Weights of a small GPT-style language model, trained from scratch on English Wikipedia: 12 layers.
MLP neurons of a small language model. Each row is named by its layer, matrix (gate and up: input weights) and neuron, and shows model dimensions 16-111. Each number is 200 + 40 x the weight over its row's rms, rounded and kept within 0 to 999. A neuron's up and down rows have the sign that makes its largest values positive.
After each neuron's rows, "fires on" lists the tokens most often at its 100 highest values on Wikipedia text that the model never trained on.

L9.gate795,148,224,211,178,222,266,214,197,120,241,252,226,185,174,207,259,152,255,256,193,225,200,179,144,199,192,110,163,179,190,186,108,234,201,265,181,275,214,112,206,198,188,213,171,240,211,208,142,188,265,164,199,204,202,158,195,203,207,167,251,219,245,170,211,202,234,163,163,207,253,198,200,180,193,165,125,198,372,239,188,233,242,184,210,187,233,214,219,210,222,234,197,257,176,200,145
L9.up795,235,196,254,192,248,270,206,303,200,175,143,223,167,220,238,195,189,131,242,218,204,183,219,186,183,278,194,143,163,178,195,196,241,148,152,258,172,280,217,249,187,203,248,220,206,257,235,208,170,179,135,205,181,191,293,218,171,202,165,176,191,199,184,213,232,164,152,188,248,124,177,220,243,240,189,197,163,191,194,242,126,241,141,182,229,248,178,225,225,187,195,186,209,186,234,163
fires on: " Do", " Ad", "g", " G", "ed", "d"

L9.gate775,183,207,190,205,189,152,204,203,138,207,270,226,205,208,111,163,263,216,260,163,169,196,214,206,175,175,207,164,251,183,185,204,174,116,211,240,176,143,204,133,262,225,152,153,162,219,165,167,147,223,204,257,174,235,176,209,220,225,179,139,154,209,187,239,184,231,282,188,155,265,262,228,211,166,244,242,233,198,259,203,295,217,190,183,244,78,190,140,161,197,144,161,187,159,223,201
L9.up775,165,209,188,217,154,73,225,165,207,216,258,199,227,183,242,240,255,231,200,174,162,170,151,213,259,150,204,158,288,325,197,158,236,157,238,175,197,159,202,213,298,196,226,157,299,132,162,199,198,201,233,181,264,198,173,173,237,192,198,175,230,166,186,166,205,150,224,233,246,176,156,214,210,249,148,242,173,198,211,200,197,275,210,230,144,173,211,169,190,238,191,191,184,225,176,184
fires on: "s", "es"

L4.gate655,180,228,211,205,200,191,224,216,201,220,218,178,171,179,248,180,240,283,206,282,185,177,167,233,217,181,207,190,213,202,225,196,129,218,245,154,150,199,225,194,194,201,172,185,274,172,165,263,246,120,319,268,221,210,217,186,179,185,157,174,130,234,261,238,188,176,255,225,138,236,169,194,124,264,209,232,164,219,118,193,236,160,139,168,171,155,199,184,206,259,255,164,156,230,219,191
L4.up655,160,302,166,237,243,208,197,256,197,170,149,185,167,115,232,224,226,244,202,197,222,223,245,219,205,210,189,227,232,143,224,179,252,224,180,194,170,184,232,240,182,239,166,242,224,249,272,209,205,159,196,209,233,169,138,197,218,204,196,228,149,239,237,175,175,133,204,235,167,158,157,159,171,214,140,187,198,168,117,211,146,226,147,251,199,150,150,152,269,208,207,197,227,238,197,206
fires on: " dis", "s", "is"

L8.gate866,200,171,107,206,231,127,247,225,201,297,240,144,179,241,160,205,251,132,156,214,175,253,197,172,187,149,198,213,241,204,192,179,210,185,163,212,85,174,251,239,189,218,192,215,148,205,154,235,233,230,277,152,197,154,283,133,207,276,169,207,141,141,158,204,235,219,298,164,222,272,215,205,203,247,204,222,231,192,225,243,190,160,263,200,195,240,218,154,218,159,218,167,125,116,156,225
L8.up866,232,212,197,198,165,198,203,202,217,245,274,225,183,187,238,199,263,294,216,209,154,246,141,209,89,178,224,241,188,176,187,175,176,161,286,176,144,150,206,184,182,220,171,220,262,179,108,228,180,175,199,226,152,183,161,159,221,233,206,155,236,262,204,157,304,221,225,187,244,179,245,193,189,212,180,209,242,203,143,181,241,185,236,235,158,227,136,207,152,149,273,269,235,192,224,176
fires on: " st", "al", "ic", " p"

L6.gate17,168,198,211,234,238,161,223,262,244,168,246,245,152,99,204,215,239,214,245,241,189,180,238,214,215,165,219,213,223,150,155,251,154,192,217,209,160,189,162,239,181,252,195,181,117,259,228,262,108,155,238,190,184,177,187,139,167,199,221,196,142,188,228,157,174,216,247,146,121,144,213,247,183,285,203,182,171,269,149,211,218,157,143,178,244,250,197,181,205,170,224,166,203,248,119,210
L6.up17,119,168,249,146,181,244,212,195,205,195,161,245,191,194,148,146,200,246,244,230,188,205,218,263,213,179,239,256,205,238,233,185,200,186,186,199,233,203,190,181,171,179,233,143,149,230,244,173,174,221,143,197,209,180,230,230,176,181,174,298,164,188,245,227,174,175,165,134,157,229,159,218,207,147,164,261,121,179,118,251,234,260,262,253,207,219,250,254,228,199,274,277,272,199,235,143
fires on: "ar", "or", "ion", "ian", "is", " known"

L9.gate339,231,145,166,161,181,152,178,166,156,169,245,153,261,202,156,240,223,228,231,202,210,262,207,210,215,148,174,250,241,187,186,214,221,163,163,272,172,175,129,153,205,229,234,273,186,175,123,196,159,203,257,242,215,229,204,186,240,230,300,134,207,262,180,252,154,216,212,87,208,224,202,254,175,185,252,248,172,230,195,196,176,220,142,210,235,254,188,149,186,247,190,145,191,215,241,257
L9.up339,210,227,169,195,127,138,198,246,212,217,233,229,232,142,189,127,169,281,305,195,170,199,192,160,228,202,264,178,226,301,225,170,204,213,223,224,219,190,181,214,256,178,229,183,271,128,222,270,139,200,222,218,270,194,150,144,171,261,127,153,235,189,197,196,258,227,137,263,189,179,167,173,162,221,170,194,263,242,232,225,197,250,216,207,169,198,233,170,139,249,207,183,191,186,188,253
fires on: "s", "d", "ed", "ar", "es"

L9.gate671,237,178,195,86,187,173,187,172,135,112,258,182,249,240,243,203,268,186,208,202,149,210,242,182,189,233,165,187,231,199,145,224,125,275,209,258,167,227,127,209,130,183,210,255,206,199,250,172,178,214,165,197,149,172,266,242,245,190,229,244,202,252,248,208,249,219,188,164,239,190,171,212,209,247,228,195,177,231,239,178,238,193,161,301,245,233,165,146,125,159,221,133,160,213,214,215
L9.up671,168,179,121,153,223,144,237,164,157,183,234,259,208,209,211,195,147,191,243,142,202,183,170,181,245,259,175,253,222,211,133,196,220,246,182,226,273,197,138,196,209,169,206,258,204,176,144,211,224,172,200,205,249,210,171,217,183,213,189,198,212,194,212,193,229,208,185,227,215,161,158,232,206,185,186,214,244,159,267,275,253,169,223,221,205,110,274,205,248,173,285,201,161,183,212,232
fires on: "s", "ar", "th", "ist"

L6.gate444,183,167,203,161,170,143,206,132,237,188,212,166,291,173,229,173,210,221,217,235,176,213,198,234,161,178,149,209,269,187,204,266,168,275,222,209,265,246,127,230,223,214,236,132,188,237,166,233,151,188,225,284,245,163,202,201,197,276,255,255,236,231,145,241,205,224,151,203,196,236,138,163,211,279,206,231,202,204,153,209,187,230,264,244,222,59,168,179,261,191,226,219,177,182,215,179
L6.up444,167,153,179,249,238,134,197,186,206,178,243,194,239,104,189,138,138,208,234,321,231,209,144,229,212,239,266,205,170,217,167,158,156,256,176,172,216,191,215,240,177,180,176,217,170,262,178,243,153,205,236,193,148,185,240,322,246,254,199,249,230,185,313,145,141,213,170,204,188,163,171,230,206,168,249,119,223,178,166,180,223,281,218,148,208,228,206,124,208,175,209,228,186,173,261,150
fires on: "s", "k", "h", "w", "t", "va"

L9.gate427,281,238,136,237,197,199,234,212,232,207,239,177,216,200,149,222,236,247,246,242,132,242,187,218,151,140,221,217,216,126,218,241,211,197,245,189,223,178,203,207,112,145,248,193,282,221,199,192,125,252,166,163,155,200,144,205,246,204,208,173,201,192,162,219,173,220,146,217,245,239,172,228,181,233,241,141,216,236,272,174,210,176,220,189,260,180,241,249,129,178,165,218,190,163,188,135
L9.up427,177,111,166,236,183,236,238,194,234,130,183,274,192,213,302,149,192,267,245,163,179,223,170,197,198,241,220,114,225,167,260,165,180,146,174,277,103,218,184,151,227,154,191,230,224,260,191,190,177,186,184,115,154,246,268,190,203,188,189,142,293,258,244,212,196,209,167,166,248,227,267,223,222,267,174,193,255,193,182,158,156,214,276,201,198,206,195,185,278,132,227,246,200,190,152,254
fires on: "ed", " as", "r", " it", "ph", "g"

L7.gate728,211,270,225,204,181,208,128,118,156,118,270,120,260,311,231,187,227,235,115,184,175,199,205,246,238,237,258,216,168,222,224,150,291,278,222,186,232,241,168,137,177,184,244,184,195,239,159,198,225,105,206,205,250,213,195,243,207,229,226,162,215,228,213,185,238,115,116,196,229,244,207,204,142,260,210,205,180,175,219,139,222,191,199,205,228,90,247,213,283,182,242,214,204,152,224,211
L7.up728,220,213,232,273,182,186,165,159,252,196,179,223,252,132,279,208,198,229,166,206,203,269,246,128,245,164,193,178,211,186,217,230,173,185,152,144,214,245,249,182,232,247,241,235,188,123,157,219,172,147,209,221,228,158,232,117,138,239,189,201,259,266,148,168,97,214,219,154,229,229,215,163,184,214,231,182,197,270,212,242,170,201,237,200,210,195,161,210,129,238,216,93,265,208,217,203
fires on: "===", "---|---|---|---|", "===="

L9.gate79,202,230,206,237,178,239,213,267,186,226,232,208,181,195,221,260,225,274,144,186,261,247,224,199,190,238,208,234,206,230,201,210,176,209,270,234,208,247,237,208,229,222,273,233,212,204,227,191,193,283,250,184,211,193,192,151,244,258,246,159,178,229,233,167,171,176,154,133,257,157,257,164,312,242,167,211,269,237,257,283,251,225,149,202,258,251,253,221,233,210,214,168,75,118,182,202
L9.up79,144,248,158,147,181,279,132,219,205,148,182,216,177,199,170,191,245,174,202,157,221,151,143,219,220,270,237,223,204,235,229,261,183,201,210,304,259,252,210,224,219,167,162,208,175,192,162,224,203,167,230,219,251,146,255,219,163,156,223,177,201,215,278,189,217,125,160,241,243,193,181,159,200,250,173,207,253,243,236,175,246,214,189,178,189,138,254,197,188,236,181,209,116,275,260,192
fires on: "s", "p", "g", "ch", "u"

L7.gate203,166,217,204,236,179,179,112,189,169,139,176,176,226,229,261,129,214,279,222,202,198,80,170,258,170,262,248,205,193,202,172,139,194,202,217,157,226,255,185,106,266,216,155,150,177,190,228,211,284,155,228,184,271,243,140,224,212,144,215,238,212,262,186,233,199,221,190,190,169,188,153,238,230,156,239,225,236,166,158,203,245,150,169,145,218,150,168,172,216,177,175,267,230,200,190,178
L7.up203,231,176,169,203,225,215,213,140,181,194,163,253,202,222,235,169,161,217,99,192,273,164,193,183,177,213,252,101,222,212,147,166,263,141,239,199,221,215,167,199,186,162,142,199,205,159,200,177,234,258,209,202,188,177,235,144,133,172,228,224,138,210,163,227,194,189,223,161,199,219,256,221,252,186,189,140,184,166,113,252,249,162,213,226,245,191,163,192,133,229,208,174,222,251,194,163
fires on: "==", "t", "===", " ==", "l", "===="

L9.gate349,264,237,122,239,129,151,279,193,288,167,229,271,229,207,180,189,149,162,161,180,248,189,210,199,176,179,200,191,154,162,191,168,128,198,205,210,168,144,239,164,183,152,148,198,148,204,176,200,181,212,230,172,272,143,252,180,222,231,222,154,166,181,171,238,281,156,183,179,169,198,190,252,157,225,214,261,217,222,139,182,144,192,228,209,141,222,219,240,224,137,236,233,208,228,150,221
L9.up349,163,152,117,237,147,239,201,190,174,173,218,169,184,134,206,194,265,196,213,231,221,185,160,173,290,212,212,194,222,98,174,166,183,214,151,219,262,289,176,133,186,172,253,248,170,175,198,162,229,195,230,139,147,224,154,156,202,156,334,165,241,80,189,206,239,210,231,239,129,291,164,238,173,201,203,231,206,316,156,179,179,253,232,255,214,174,219,235,131,265,200,195,164,214,281,223
fires on: "==", " ma", "t", "ar", "al", "a"

L7.gate111,208,242,172,263,146,173,250,261,224,206,269,174,230,165,239,197,180,164,244,207,188,170,169,224,221,249,193,194,204,219,223,203,171,205,220,225,171,235,224,189,226,208,256,176,210,227,167,209,214,175,247,235,274,143,239,164,244,265,224,178,291,207,173,152,209,195,227,213,248,250,192,179,203,237,166,308,294,230,153,263,109,186,192,160,175,158,140,212,177,219,228,156,173,232,222,260
L7.up111,178,168,254,193,237,222,184,147,237,150,196,239,215,247,234,212,240,202,219,187,246,233,165,228,187,223,200,184,194,167,174,105,162,206,184,198,216,243,142,120,203,267,194,182,199,264,163,116,222,257,213,135,199,251,172,183,191,138,132,234,204,201,206,202,203,235,193,205,219,260,182,244,257,208,185,210,187,233,221,204,212,172,225,205,173,223,235,206,198,217,152,205,166,263,143,211
fires on: "li", "al", "-", " had", "a", "o"

L8.gate418,205,141,225,231,195,169,129,211,225,156,264,185,198,174,208,222,189,185,162,232,237,153,173,203,176,220,197,187,221,168,182,207,139,215,222,177,258,217,126,242,204,159,192,139,195,202,171,213,205,163,213,227,154,152,253,153,229,200,160,167,145,182,143,127,260,199,93,170,222,210,223,185,220,232,153,241,203,213,180,252,194,233,203,253,178,230,176,211,179,193,196,238,140,163,149,164
L8.up418,242,219,176,258,147,193,191,189,119,250,138,191,205,171,161,219,192,224,196,153,185,277,210,226,187,234,218,207,174,214,157,173,213,296,181,222,208,211,148,236,236,251,111,230,191,193,165,212,171,191,213,153,165,189,306,252,182,178,138,224,188,143,192,114,240,199,187,219,241,233,224,141,208,208,265,164,185,228,156,211,217,199,213,218,206,235,229,262,139,167,181,212,172,224,206,104
fires on: "t", " Po", " Vi", "man", "s"